From a checkpoint of a small transformer trained on Wikipedia.
Size: 10 layers, width 512, 45.4M parameters.
Architecture: rotary positions, no biases in attention or MLP, untied embeddings, capped logits.
Training: a variant of Muon for these matrices, 899M tokens, 6859 steps.
MLP neurons of a small language model. Each row is named by its layer, matrix (down: output weights) and neuron, and shows model dimensions 170-340. Each number is 500 + 50 x the weight over its row's rms, rounded and kept within 0 to 999. Numbers have three digits each. A neuron's up and down rows have the sign that makes its largest values positive.
A block is one neuron, or neurons of one layer that tend to fire together. Before each block is what it responds to, as a language model described it from the Wikipedia text at the highest values.

Responds to: Plural suffix pieces ending a noun split into word pieces, across all topics, e.g. ent-ities, committe-es, cast-les, hospit-als, often before a comma or "of".
L3.down923:568530502522428531485536503562485518589566485531566572438447514489564482564529490510451515496517407505478455484421581441529493487574509460488479523427483471447575543509509537498456499541530557522438522556503620479461461528331491464489568481447474385472461504525441502440495508553477455486540528561549526460460486440499538514469543474514475492517425480505565503519515494558507385569473496463535464574587504481541580509525460557445500474581499483496540435531499494502472507487529515564486513526446498497465569577431

Responds to: Final word-piece completing a multi-token noun, mostly plural endings, as in Material-s, challeng-es, excav-ations, Build-ings, med-als.
L6.down100:502584541407488534516460484559641458530612614530535423503499533545541464516494546546352421456446530500460431584445505485480484549466482457557517518532473483501498417490493455492479503516478585502581539547549543474454486574541522481460538492558531498503556471534536554565519479558551483405540546550563461495540499520483420489514514497404549487500535485494520512457449503458502486501474485527478416525516437491473464486550470520553417434503527468589574464426545511505595529534644394497388529547516548446439493454524
L6.down291:468464540658544514553432598571497390420518427557577482543462513540495502518563480487451579556476490513515549517461516542432558468421460521502521478512471461535425433554432433599484387397435529470526618579527446526514397505701430570502458563457528406560523511498455431483509445541465410416452467510500499430627466512463485557501505557468549415535509456481513513531498515492444516589524498489458489453516508432516487606508490403459519529513499597578508525503497493506507497534422461421519495523501532528472517536441
L6.down433:510418521467446587541450545463516561532467510517472501490493468528476469539402493502405433465598499473524525475538466478378562425543477519582507494389428522533446544464484494452580520649528499538515562484404573470523491420418450457582545475524539496449481464532565511553490522483575508448507466600609510553501494567497444456491572590558536472460436410486530501501487475381451490445527403464512557406544472443532508467470393549583482503526554403458551575387523474465499484496484491547424446468521447450464531501564
L6.down543:550559560436467470514464509541532554479508440564497441454512387561575485487554520565444539565543511538501465466525488337529580492471616445474480516520449566428387529476506547481567471602446450475477491443393469475474494489486507422502451500528507491481452426505463472547475525521438480517504447471471521425453541480526413433491517495566495624468510525525501503538561488584567553474498397542511576443489508519530552457434503468530586439437536390489544586546451461470504516447490549475442492423474552498455466477531
L6.down563:490513521480488434484476473528567494525597454531515511538481497424481587503493405536510427460468520495526492444461546628427469542566516423476384515546414511509475439506491493457442560482576508470596570478551498504516527559509532542479504412591511459444485491544428475558527434552489545489489531545443520460531434551521455490556614513535561465437438539506472491450521406470535438573433490415539513554503507552484482494467560453480472487492448554499584513422457486505486530519434462509457544494533555534433503506457
L6.down659:460391506424487528497473507416466521495540438495446608439437477459567561512471431441446527543503415529488469512533545477577560529475490521423510537519500512584558541485541467517502524529372390562591440533544501588447512450383414481456531409569491501400468518466522514555495521536532509593457483471553503392544524483587564430480546526591535475403563541439494526528448479455433553562509445545500498451494581460490480465472494534472488455520576432485525587486413366478587597543541482476533494480537482548481457482595
L6.down721:509486426486562518543483537531583433408481592440515449453465510457466470530520470545568411445434547504516542517511484591491522547484504415587545553497440547502486500494533492461388583497593424436467565488455528551472444526352497605490497512515439482491439509443475427558519502543486456540500474488430473386550529499521466522499441471594460550432491578501393481548441506427426511575589486493538654550442540485435498537473465586544527550533524401376535528523450501459472477523586518596441506523537574495483545517468
L6.down966:480470453476459449553492509553507518461474510537500467460366473543532469429464419464502467580544519465537435461417530419555475585441499386522522520514435510534471530450592509436569411555457523511426559479500543469433574545620563504469465536504494480521432466530471448475568508525452468426439490538477493483485501405456554517525598482570436467583426486502477478570477521540541437474510412440545438513472504517494500488541509380483447419419522534389425512484443471521584531454498472430433534528520581559534535554564
L6.down1048:493501466473518540434508576547522526564504584472467451530497518578465440543465522529470487496513494552520542581512441605485560532471454470535515456472530411584560539521413539504476516552477441421530483509522518480518455470082451522505445511450461505510424538474588497509570478511512591554558504477467495445470553439452504478492536458478500456466525516414447531474478452481541583532484530579562485508567543458427509500595522558552536467486527444544539511471516425553472537470503463440483479580512547473530449491479
L6.down1088:488507463492498477411480430478457469503562470481501428543422467476471481474441578467491422442452505524477498547550481518543490484508442469592468521531489488496496445483530567472578578528432424481520504448569390531536470441372439475479498427424428535472515483468595291490544511520501561489503481412537543437582508567502533522495483520460490489507585487494521557555492493542538577525585472537572418458564535451477529521465528560531365488459426395431525542522456443392563490575542600472510458499518573437538489507561
L6.down1227:521483463525501507409407551446460540593518494541480492541524505577498524461443475553487459401549451537482490518534508442450489465555494521503492529517523529506534497497503530493489517505509491516513530502479472490468476432000506447512492471418500503520507556526550416465495528547498525530482437473479502456471522531560515526516402494505435518472491475490547459472490477565527492467560483537560428541470521516501636481477485545450444484513540524502521487485550515577486537463531519508469529525479534506526493537546
L6.down1311:438521478521551484445439399562548454496544458439561500479443435479533509535414517479560505487398480527411515427479435466481455431536516541471475533519432509480457466514423509561427512450451503491493457386508507474564467458480457495564536539593481532498537492434464461493493507467456468514422456558503548483517514588566549446520515498538538393487491505499524564473470538419527560548513627501446499437440555504425449579502534520500523535494529512513462571516624472538442450548518599437431498535536538408524477513534
L6.down1477:533494562461529532455544522444441499435428530488471609491474512571512447507440488468513459481516529543559424409607510450597549540466489493442516554489455513497550494370479477490555492499492585500582566496492534450455591504518456520555524440388417501425477470469530574442513551475450505514396570459493621436522458527477473479494566398541462409500473495508554422565489521471517534504600515513554488480534478531442546424502505563374473448542530378480407430453472503603527613568502478471457549618393544512523459545474
L6.down1482:563421514502511518464473521592399525571513550533465490405544576477465508511545457501475496484586569512499530514525563516512499543511496479459505537488523456534523470505476478548528565545476573459480480539447456626458455463593457511458404447589565513512490463514563513446486541462467501463429544517483435511471488618563518451480483505520411575497479606558472570535530488475491468573519390445525453533460504518467567399488462498519468478447533446534558473448490561552502556478528403550409528439516532514457542530579
L6.down1503:562494481416485431504488432486515546467498505532585501491504481587513485441438382419484524590518464513522443423496483405551454515448421588401384494521505465489527461492553517424543430448483470514442559392463468451474486508429495493481513465477535548476408560438438478513572556495525527491431595501486502445549424474539561466535535412575474540515386625505552480494481468514516390480481421510491560547511566477566571482505415493485512448535462505503514464602416446554472490486512461476464479520582604561479496538465
L6.down1597:486469483450512525529489475395461397527439431532528494471466547512522518501548518440476548453485463566507484479462553549480498430532586518486416519494448510470467581490465450411493389522551477551527465563436463470529526442558537475471529543532546494494415457477426471476572497458518547504478477602521527474546537448568442559521452468510479479496500538478497550469565451483520527477513490617487494510471488457533525468457561463461544487467581557467426587552475611492429619561561497507457435491417454447473547483453

Responds to: Opening quote marks, commas, brackets, parentheses and colons right after a noun or verb, where a quotation, name, gloss or aside begins, e.g. called "saturnism", platelet (, Plovdiv, Bulgaria.
L3.down1431:508435624517486541416481537534549557429462488462471567419513521491495361502485521497540391494548397395404491532434488442525465476468427484497576461594455500481504531438528444436425572491442523441475512546453473488453507547475548537470556570524456396520582594510474535557438475498512489519508494542420532523477489523534552528496419559475600483499505547504604457558490451555443576492503527409471486470500456492583425509424485475597431462581488504534537495528556502562541521549486575487534520479540464533476525534500

Responds to: Middle subword pieces inside non-English proper names, mostly Eastern European or Romance, often in sports tables and rosters, e.g. M-old-oveanu, Nă-st-ase, Mlad-en.
L7.down621:409482550499466427456556481545512521522366471488459499495574470492488483503582470544473489486543516581577498562462573536479474526421459533486572534590428427468507544507520555529466446524588551426416520578602492452519533570533408525629546430500483482517524478556537481515462555563491569515481444496513517475506481487500488484562506525447527373575559496473570646477436353506454502539512448447436496479493517477484496546499474521404530427457480521493577444518512502428579502445515476485507475559466590505513539503443
L7.down744:493475441463561449519529595543499555555448546470455564493458492498526496555457528582505486494497524564481515535463583513522560575472506449491556492563519507507471535545498524580487483500488561372462513487474540512438571593566583484418456421468568482436542480485540519382482501476548501537510460457441529470524525479637495450555557453518565490516460478417537554530505391515522492500606534521564462504561538520462386526506500492523483528437554504481544527514506478495479397530521534572506539538524551527464568447403
L7.down748:562487552502519605525437475440494553537523548487460514503487553507443514498483600491447457493533484457481459437553473508544525485404549476429471423480533417493509457472482495603516455533499447494480503468540502465531451487456491512450416582429505606522437423460470535530527491569451507589544428553483540553570484508517465546562525398527524589533533475487525510512515469531524584519488495459457554519456511479597605581480496519515486486519392470538480500568466579545475454386483491478556506594513520442555462548489
L7.down792:515463494459518485524462452408556458408446586491476440457493604442534468475524521504557521531522526557487509484524422535447447527559441512420419438409542589484480503422533527461437473490442462456540567566409577543538516523547565490440492551465480569549478478518455527435502448415542517493574524498434641489450444439464468565433470543499521450509488444455540485447497594577499429543521476539569510529491454554421487461489557473489461473490474503529607536419484507526509510439436592596456480435414508562445501563458

Responds to: Second or later pieces of words split into fragments, often foreign proper names in tables and lists, e.g. Ily-s-iakos, Wär-ts-ilä, canv-as.
L3.down662:492570489417428485497480475510583481550524496483546507453516495457460432491528511506438427504453463557459500535568460488515426595497576489403447532525366455497572537568400542505494471475506456525485477442524429563464506513662445479506502515475519402503557522498539492526532586494476493487430480535441488623545545485496473397490485499506597478452466550478392551528505546546511468505527432414480470508485480496556454386518457546519524595553476453496444449508526504489441495487489530508436449543501551466506522425496

Responds to: Plural suffix pieces ending a noun, like the s in eggs, ines in figurines, ations in intercalations, and whole plurals such as students.
L7.down184:476447493586446521466512543528471530497585508528514474651558487450596569457516482458528581419505459478516455542476473534494399449611408431585452499500487368421528422556517423472589531511383569523593494492573490428492385461217474523456508489542428497495471519476494568499530537501473561463568521542529516568486458516574501489522518543552554454473463467486520445453523569549507499519499515506623534540510487528552599551469481494516491479557557509523567414568516423610416518447461569531463516485512479497475506500540
L7.down459:484518454528458471458503554570498557486554442505542541508534372448524538513599467514472515449497402448484543531453562510460541554559475486506525497408425516549556473492559529435548479575541481564555565463512534457514508556471450468508555482431526494520416588504486503464520543489488502466519536511491605557450429541497534433467510461539542389560408468538541504589533612487549605541547501449537436567502563480440508478453505483401558511498507461443448429487435454470483611519579451552508482421489537390462524515438
L7.down749:489629464481517527544500581548525469459446561511462547396485492525511458568491501527459490515466544481504497489409467485502493510473491461562534455536483494516447479423420510459460548447511492545518541448569518562502540461448565570438508567559417527451505544514473509515553461560471556395509493522577499483557540463421454498552483463465480568510542552479406590446512432488559425494507517479526520438481397589520508552535534520517386449493436516449562461455509555518456497569548552463455523482437585497493491433594
L7.down946:541457499584470499442423486581499525503449528526541487440511511561531444552498507539397496425567451551439479594468529424463533495507454514548539471502435429552541416569484522471537494491474567548565484464451496531510453553498476486415558513501484477571417562506484492447499474517432513458540562503497464443561517532580480490535412562443449472533450553425517618400453525549527455522530495417536455485528513470513485547520492533433512446454437476482527492457435450514497454504567475528459478451493596417546623544504

Responds to: Commas and the conjunction and that link words, phrases or clauses, especially an and directly followed by a comma, as in ill and, social, political.
L6.down16:500502465467461481565493506496527486503475416556521560468455518450540519528458488397520420469434449501546554480376453489466496514483446524501448500525470526565432423484456493506461489467488511415498466553444591456500564511532454515505439411550421430443481531505561456499532504529581449382530409426604471469480624537551492550437607419475455477563457512557493612599448457525512523476518403491494615463435552483421489460506526541486513498441474583514514524458438479446530526431555466483463528523503513438419387513477
L6.down50:566445529564514512510441509457418555456458512586538444483399520443516599442417465448529542474492472440517397546467565487449378439550488470607498478533562449450589509533506463451559515465496551501525504510466554467546455547395499572434578420593527570544506535524522525556429459523413461459524572500524496483486398524584517387445472557479388408604528435460504517465474554471457549527527528483508503495448562530472499490511448650572558524452556458455380504486479509587438449544547498413514548514453497571530521499527
L6.down253:509473482578514501543411490538459558464449496532480536594468427520495499495499476469481502501484554382571566535511471483458515444505514521472479474458489494433436486549419531594466482492464545451458414493544418498514456446435527495521575542358486462615528537522532539445452525520504538444496516535607432457469494521585494436534470445462548464511471548475541435493448485511513499463418506386480362453526542532539571447426551491475470534513553498504540477535532476508558533437530601525557489462461538500473514521541
L6.down305:568454507550509530521496613478501483454395516562538483562547546457472436478480594522510451520463511468589557520509566443508515409537545482491434470499526483454556521563548519397497504550553490523422597489485464498586529485388528521434481422546471546560520451482474490492475435446437565574466486495539496460506521599526410554484478468516592569459545499503481529451436522524521457447471520451421539467465587517556497545485536518516496485568492553483508440600517468628455538476588592514537535599492460463548498389528
L6.down394:506401428513532510521464448507429500528467430441475518526531520520568675482450556492487422531494494355557533536542580552560463451571456466446458477482490393459522504531459557520489458569544570400490602554567459456465516524322395558482518518435436458513511493499489559429576492552460568545498430537546466406532500422530493530500541535569510459448525480534536459464548471486513603578580440488497523507497519431578417558526513574483474495486526481482527503578516381440545458479400368515536515506413522522456465493467
L6.down454:470485439652580534477546536514493597471462473542555510525507464414373500500501578469543540477454471582460562464488539542431436473544561593586440471614513571415405398614557494403504442525630513514528483468370471448526447448458519544494579391553427517461474531575511546502474513439495429511526536494427429462450532465572452441485534563485466412445480483442465468542441412490465438412491573522534578483546623543507493560464446594530530514496464511535527496435575531584503440488613403403468471514510488516538455540533
L6.down482:480462612540439423513433511498424451445445449569570486478550435551459436482455482449518547568475515486492466472476496489554503407412492518409504503498488450518416477455418502497517440418401455461540560575512549397430484525503540451535454488493533483494539410449478431551541556445466567425465437589524587501480474513468569514427469532626412520523523505532458557524521496553420431472537531520519467447553531517520525528481633417506446595447517529523513418578542420509487483584540556505517447440497487632514475514464
L6.down568:556451530476508454533503521505620530411479553466525531498458476511466429458547476501498570424470499436451558454469467491564517498422501512448504387515583540412543568517486545525464501568514535504464569497440449520537511518507509507442512500518519542538500433438457463546522437389373541463502514506447624456564446452544417436523511514519540512574542509403452431519489490512415486527436496522577562536467521480441504418479551457554457534499566452440508559531513447564501505535496518432514522504493426500428540431415
L6.down644:544503362520503535494606485483391483440446562442472556399485442502571559485539478445572384484442499519529527478457349487532558529434491573432576526502549457519434599503455541467569483464556540551526539401546465497487503418441513440504511490551514464486491507472555487536468447443432593555392589530507373485457491513451523550517530557402550521479536499545514569515469581539537396504525437499529460458519516477506497528527572434541530480475479476586441493546508412535569551426537481565503491532517435515566486505564
L6.down689:506483538546520571561510423428472597442425505483476451479572519565509455493574439524464404534479463441507445483633497535432588474527458502447486412431438436522458532552505510451488507528502522527428550647520511467409484504537503538485530518550407513442451411581539493494531504540600476544505482526475471483538534513443474435461489549445551642528487572423519399514496493446472508473545577532509588510402539515539516509479584467491499514448446465477511556525490536490490546463545505481449422477580444634473539438512
L6.down761:509573447576436503469504567563564537501489507524501527501496557547533467496484520527548588451496555471536481483486495598441602540525492472521447449583524508459455428446530464451456440533495581513470529494533454583390534538395536521492551464593425458506514434488530383492543495495589508545501477473519419581540465543571551480494444490467454570548496422557617517574533494522499430417495412444542510550475543480507494513554509490571470496469529465643550486423584542461524498469473501562467507469494455564558440509519
L6.down853:440417506499482485491432510544446479467560495443503572519537494437496514544476489494495540536494419418462536536437527458456498568488508465532524602526407423607599473592515445524520536480528540527486574424528522535465510472429449528491491534479500569452511484518528533520467530538456384469533570418460545504614497487402506494424459484421555549540591560484516570528555524456446494512512410576504479591520529418449502502473456482545500589526452474601456540580512556460579555519488555528453547535449513543398521494540
L6.down922:459518543471426429425467450463491483456392526403500442428473480517475500415535485482553515439457624493603444490528440498550539523556522532448498511451581525514515500511457594474493630488518483499436476522527460551457465563520561496558488440474490519494491480522589478477497476541468461498454600474490492440446469552471429558456513443539503456501520567504467476531534525532556482534511440480535517426464426446492515529527616466482482559506531533465524517555504450495480506489525454511435454520494418559468488574475
L6.down1032:560459530473517514490556438563431498471557500447428534451510571549474565450465482422491469550505432514520428531440620470418507385477563563502527515563501526547517563450474489525557422568520462507494464542493458572512481495324479534503480465472496370512568506480575516479499443537537359493426562436449498563501476448489440488451571442506509514527472613617502531504513559487557467602439455503559502551567408526462505453497492523488513597519536526470511537481450510446482535511472530537445496529529547490493510521532
L6.down1571:447488487551461446516402613457438467405459415601506467552534467470529445418477527465494491507565458453519449551484420470529478395450523501361475467484496521530490541504475468500451543411510457522549551570559485574514482471496521469545536497513431475649483461523477551441469570456478505439448454538485517463510475396453574496427588606517496522503537446593479551591475513525505461545548514565539563488466542475554546554462533460501406500421431521515518476504596531499469525514495581437571473553470501527514556559527
L6.down1607:527536488556518531555581420520491483511509498543404487523382558545485492484420462545475438456515597502468505502489482463514536539483461545511560452492476549532491554475454500466465558477605507539409437599449467477537496477390485531459477449501556518559500530434505389471522561439436431477461475478537480546456539436510554616571408471477491540416488459483518502536491504556447500447539560528484509534614437645472578541596514514546449495446607547548499477547435395462519547598479509470574509562541503599476384556538

Responds to: Word pieces inside non-English proper names, often just after an accented letter, mostly in sports results and tables: Bá|r|ányos, Kriszti|án|, Vukov|ar|.
L6.down23:474498448418461585472585507510426500499413483437407558416570493493467512567539446492563559469556561461467473442466483484503477435481494510505558546473531541528457435457541450444500557479499498519552456534553553431518534483563456418492479538414539560526532483562541529495537581524505499407410559566476503416486486470494548599433453486572464501493507479605521496477539547535455541473485509435476434442485453470535596466458545560464457470472392423547500516570474476440420462580471547510459458465487445465527460532512
L6.down78:546500512490479381550436428477536552523456547455542486459536477487496515518475502504543572535621474465486549509501599451536505522494514524428480422471553515535583445420492498419432537484455487445487556468464505507561455481613507481517434488460459527560556524529537457557535407401503487530536464560559458521474473438583468508445589621568504521555589541578505441461528535445490437435426503511498448514430512522495535432489463440507499453509560462485571610575479487531531503458543530591455552436503401540534464599487
L6.down120:439474474485434503571437514482506401453461463402550484501472486505477604431413519471479495585648490519520506434453462500456525465403479488533457405451540534532570438460462452557482520537457501473509504499512493535450429471490507477527494492464539616541408566487560588578462478505585488496445485506453515591530488545429557476443446464490587495407458475607462530607490534422399508466465510518577455567495544531474532477445475464535605506469494496432559479423473490462440478466446499556506450540564396422497533486469
L6.down140:528507519611417527558557490514491479418541468502448574413539503457453533552456511487500522571459492435556529470480482391564453448551502458482490445506527509547533539532471508497551420494465553497517548464413422570514456500584557516519421515492473530550490360521421497453578563463412579588552546525543487522482414489439527431460497460525451507560495549416445510525454548503471479496474502503540559529569612542496528429597486462543477503525501571539467553450446492590567487567454561575482514514565497508433521467476
L6.down318:506480430572493487507425424497474447464405501569565386440516487431415407524498493557426440570467520492475490516486466511522605490478505450509467500540484596581518461527604535532472595467471490457481551481528449519517512469647575494557613430536540580518496457497541454525398546532503472565609396482503550514399449551444600435624470456482490516549485508605552559505414526473527444514509485614568564559463568530452530455382467494499448403512449417441510613496511473523466443479425462446457460488539532483484450470509
L6.down339:488533573481531444603488495533531435520473551566467506468442512473481538507427483564561461561573470488412474475522429519543478477467523581558514508453453565529490531444500511458472406473563566561489422588491510543531518457608512559552428437386536555471412518423491498579493469547475476434563469489494483435524467517553419499567397497478511460553462532558505493453572452445440470489547505431484518493533497467472401511475501533528485501502526497468418365495542491472476453512463448515394438550539468568507497472519
L6.down402:516431496502586473527470430478477511528535500526521529556509510555505604506480498503543454498502424501503534555524479504472461554477555528455511517466351448519448556554474515505604534640544390527599540515526410488458559468515480515482613398455424469504545347495514442503506562443629523455496506441418546514512425453559535478503573573565456504417535481525560510562472504498532548493448447454485496505558429544514477521590548529472453475425528490571468534538488432512489531437542570502513514472589477531590567418487
L6.down427:507336560527460555544462544509470518482481441513557479487447548567519431581445527533423526533503536506524586445444532506454474542441519494558484443526535526454508545496497458547541537468529502523506442481521472544471415456553488552531482447554528386626386374426470463533450505518625512512574466484498446520494381430484499460578515551488494524437448512511484464519515494491525571466495488507531491541527425567499367544490452562506532468449516482457577500579429515525447452538395523454437426488538381500417451451478
L6.down511:504420560549487443491562573584504480576548568488440517544533537503556497573460428473520484466603483602493601498487639561466530518554390514572418468563548474474451435551548468464415518473531551589546441553435520389490579578442497443507546518524473446470509533536488507454562525480479432505409518443490433619640510515486500453578492551455482504323501540511556548513436425509500581464485501501512538523462518432553513456441486476442453420527476462491363458530596528490483480461549518466377531531519474475504494516453
L6.down549:533550455530495472445533428480595452587525496481505571464428483481459429476447541479524504437491587466558513509584413510506488629374488452523418434486562559429536539528449483505505463435517560446509524461456525546424465474382469490548469488447398528511469591521534510456472539498418417473521499462454457496543430481547432514519544479593481507523589556486489545432534524549458588492467488520527536432428383405541578460504517473450510589523656553515587468449431383558534440510412471558546551496523522551536524527555
L6.down797:515478550471503502598487505465482470446561509492458423516493466565587497487460540477547547464566464502460634544492528413516495517413527519487542518500491491572490526569585495429509480475490490520551461465466514415601462520677534589504564517516568494556479470463526562453601485451556470502414528494488496563495445471547521552447572511460624580435532532505518450495478492519511501485509473541564541555492543472501496506497505490460380498539486439389442424537504505518519476481450494512476488423417453560561486496458
L6.down933:395463459556557502439508427536452502433520441454444541424491449505466453569454494541443504495473432463447426458473453457521558459426443527519589477477537505543496514509489545498448572449561518462492484504461550543552480495523493540492503510520479586453475568508470473439502465479585511551610418457396455482508555482492506537549529483450455475584433500450450511509409534527476432399441440519485482575511474592565545493477570549482551437480461491426448487488532474477568531541516574397400457526545576478515550581526
L6.down1341:480473571501459505543491451434541454492448511495424452483464469379574565452502412435588609548436531519472517519607548454498540494398426546533488457479524634444464578558513443489430458465558384532480474549535454472580434518415480488653482480483519566456524486447412437598516559498519497471465506521435529485479546540549509552510519486556456471520552508559535492446508485642482517486525498530509500492601541587548507522475541476407385543540510503516484517523499481463590465447583560506548523519460599495486527556404
L6.down1523:524504503560499499605491523440466597560589439508471493453496571583444516491481482491521480486567478518499585511433508564590451440472406467538507546636380507557573499534509535552499486480587427500464580546460519516455491484463526488550477549448470458512413438479473479503552559523595484497556528520493493581485476450420498424516507529459542551506536526556530501524495488511543448513427474477487570545516460567514502515475419523479553529597540455443460466550592493447566563402469472557467590453580446419498452556439
L6.down1589:544524475505477522470503513450551576361586489517450453544497523413535510504564496598474491478440462501499491442462540540628567412516419447464494439444457534548496488605489509502415437518514486529458501556483502500474536516501502533464505449508521532576501407473498501508515514532549605566466513478526464479528493555575530546473619406483395552523514455534505503583492513506421541556489531557575529458500511510506560423517447504528551524482460465527519569423544563442435545427563626481473588440439505507525519435480
L6.down1664:485456492444594509541434517509518500517469559416527467521489547532470486547486456474524515470460471414545542411502406597489535484468514412593520501497471515600446464528485496536394461556483509459460420492590498505526434473572535432483559564422435513542511487509577524510557468415571443521536429428502489610476493476467598457554593574518520389399428483496591510601560430518430505444525429616518527523495455565517458503538518536541429448544505463504569579500484450534542445473514624567483467447471551600511557453544

Responds to: Commas that close a complete main clause in narrative or biographical prose, before and, which, where, including, or a participle phrase.
L7.down274:473502456469478524413506532411475459556495500516594558533445535496491532447483461455510493461496372437478474587543550491436468408503439404583498471565479402459489521516609494458579445486443600599537539497426464464490482619526433494535420469505461491517535544435493592515506465466470512514488571594413528476471541551556542434489523491446499540527442483499469519487565416540466494444481564470432437512555453542527552487487491491459551553601554467482485491465501527485518460522529506550508535517538495519524441526486
L7.down1353:439495539547433500528467578599519506480488499429540501470514517480516510461550504337556568437566490537530509563482549548433540485578495550548396487539528426628501491441513479510405510412488570628558493549557544573503451593505486481536597448463625478610535590592477521547434508491508445549399563570469551417494352573544497464470580487553464543551534474567532532510531537596499427473564512484466424504374490508492391543469585541552469480519483472499574515506524487370474557481557490552504542534518518506505470536543
L7.down1358:553502541509506501456448505534491529426476461479606557496538479426450439406550490560416472475368477465489456575526480513460505512481490468483440443555486476574548612515490469453545567472584531506444523508491514594488557577463493423627517401550511485611504458551515525492479509519490583445565516534486538463504423505522486431597476513505458495400618540519383480532514564542452468518585492490566471477520497527493459555511483464503560560508518540416476519550454516553469496493506427476437593512522530517491477516516
L7.down1543:511476456571533424505391529477555493558417509458488520606547594473489549465495561535464473425481478482536475553506475505534488477434519574506423532465571546490490474469422484488581445450460388501550598585606485567555494580425424513506587560479504463531597550513563408481515462506468521416446541474394610471474579516514522492517414497543533612515436498510454449550485549511559503490483578507479466488511531492526553487448484576458458494519574510469433508585486508499541470542456459493421469430457464545507445501390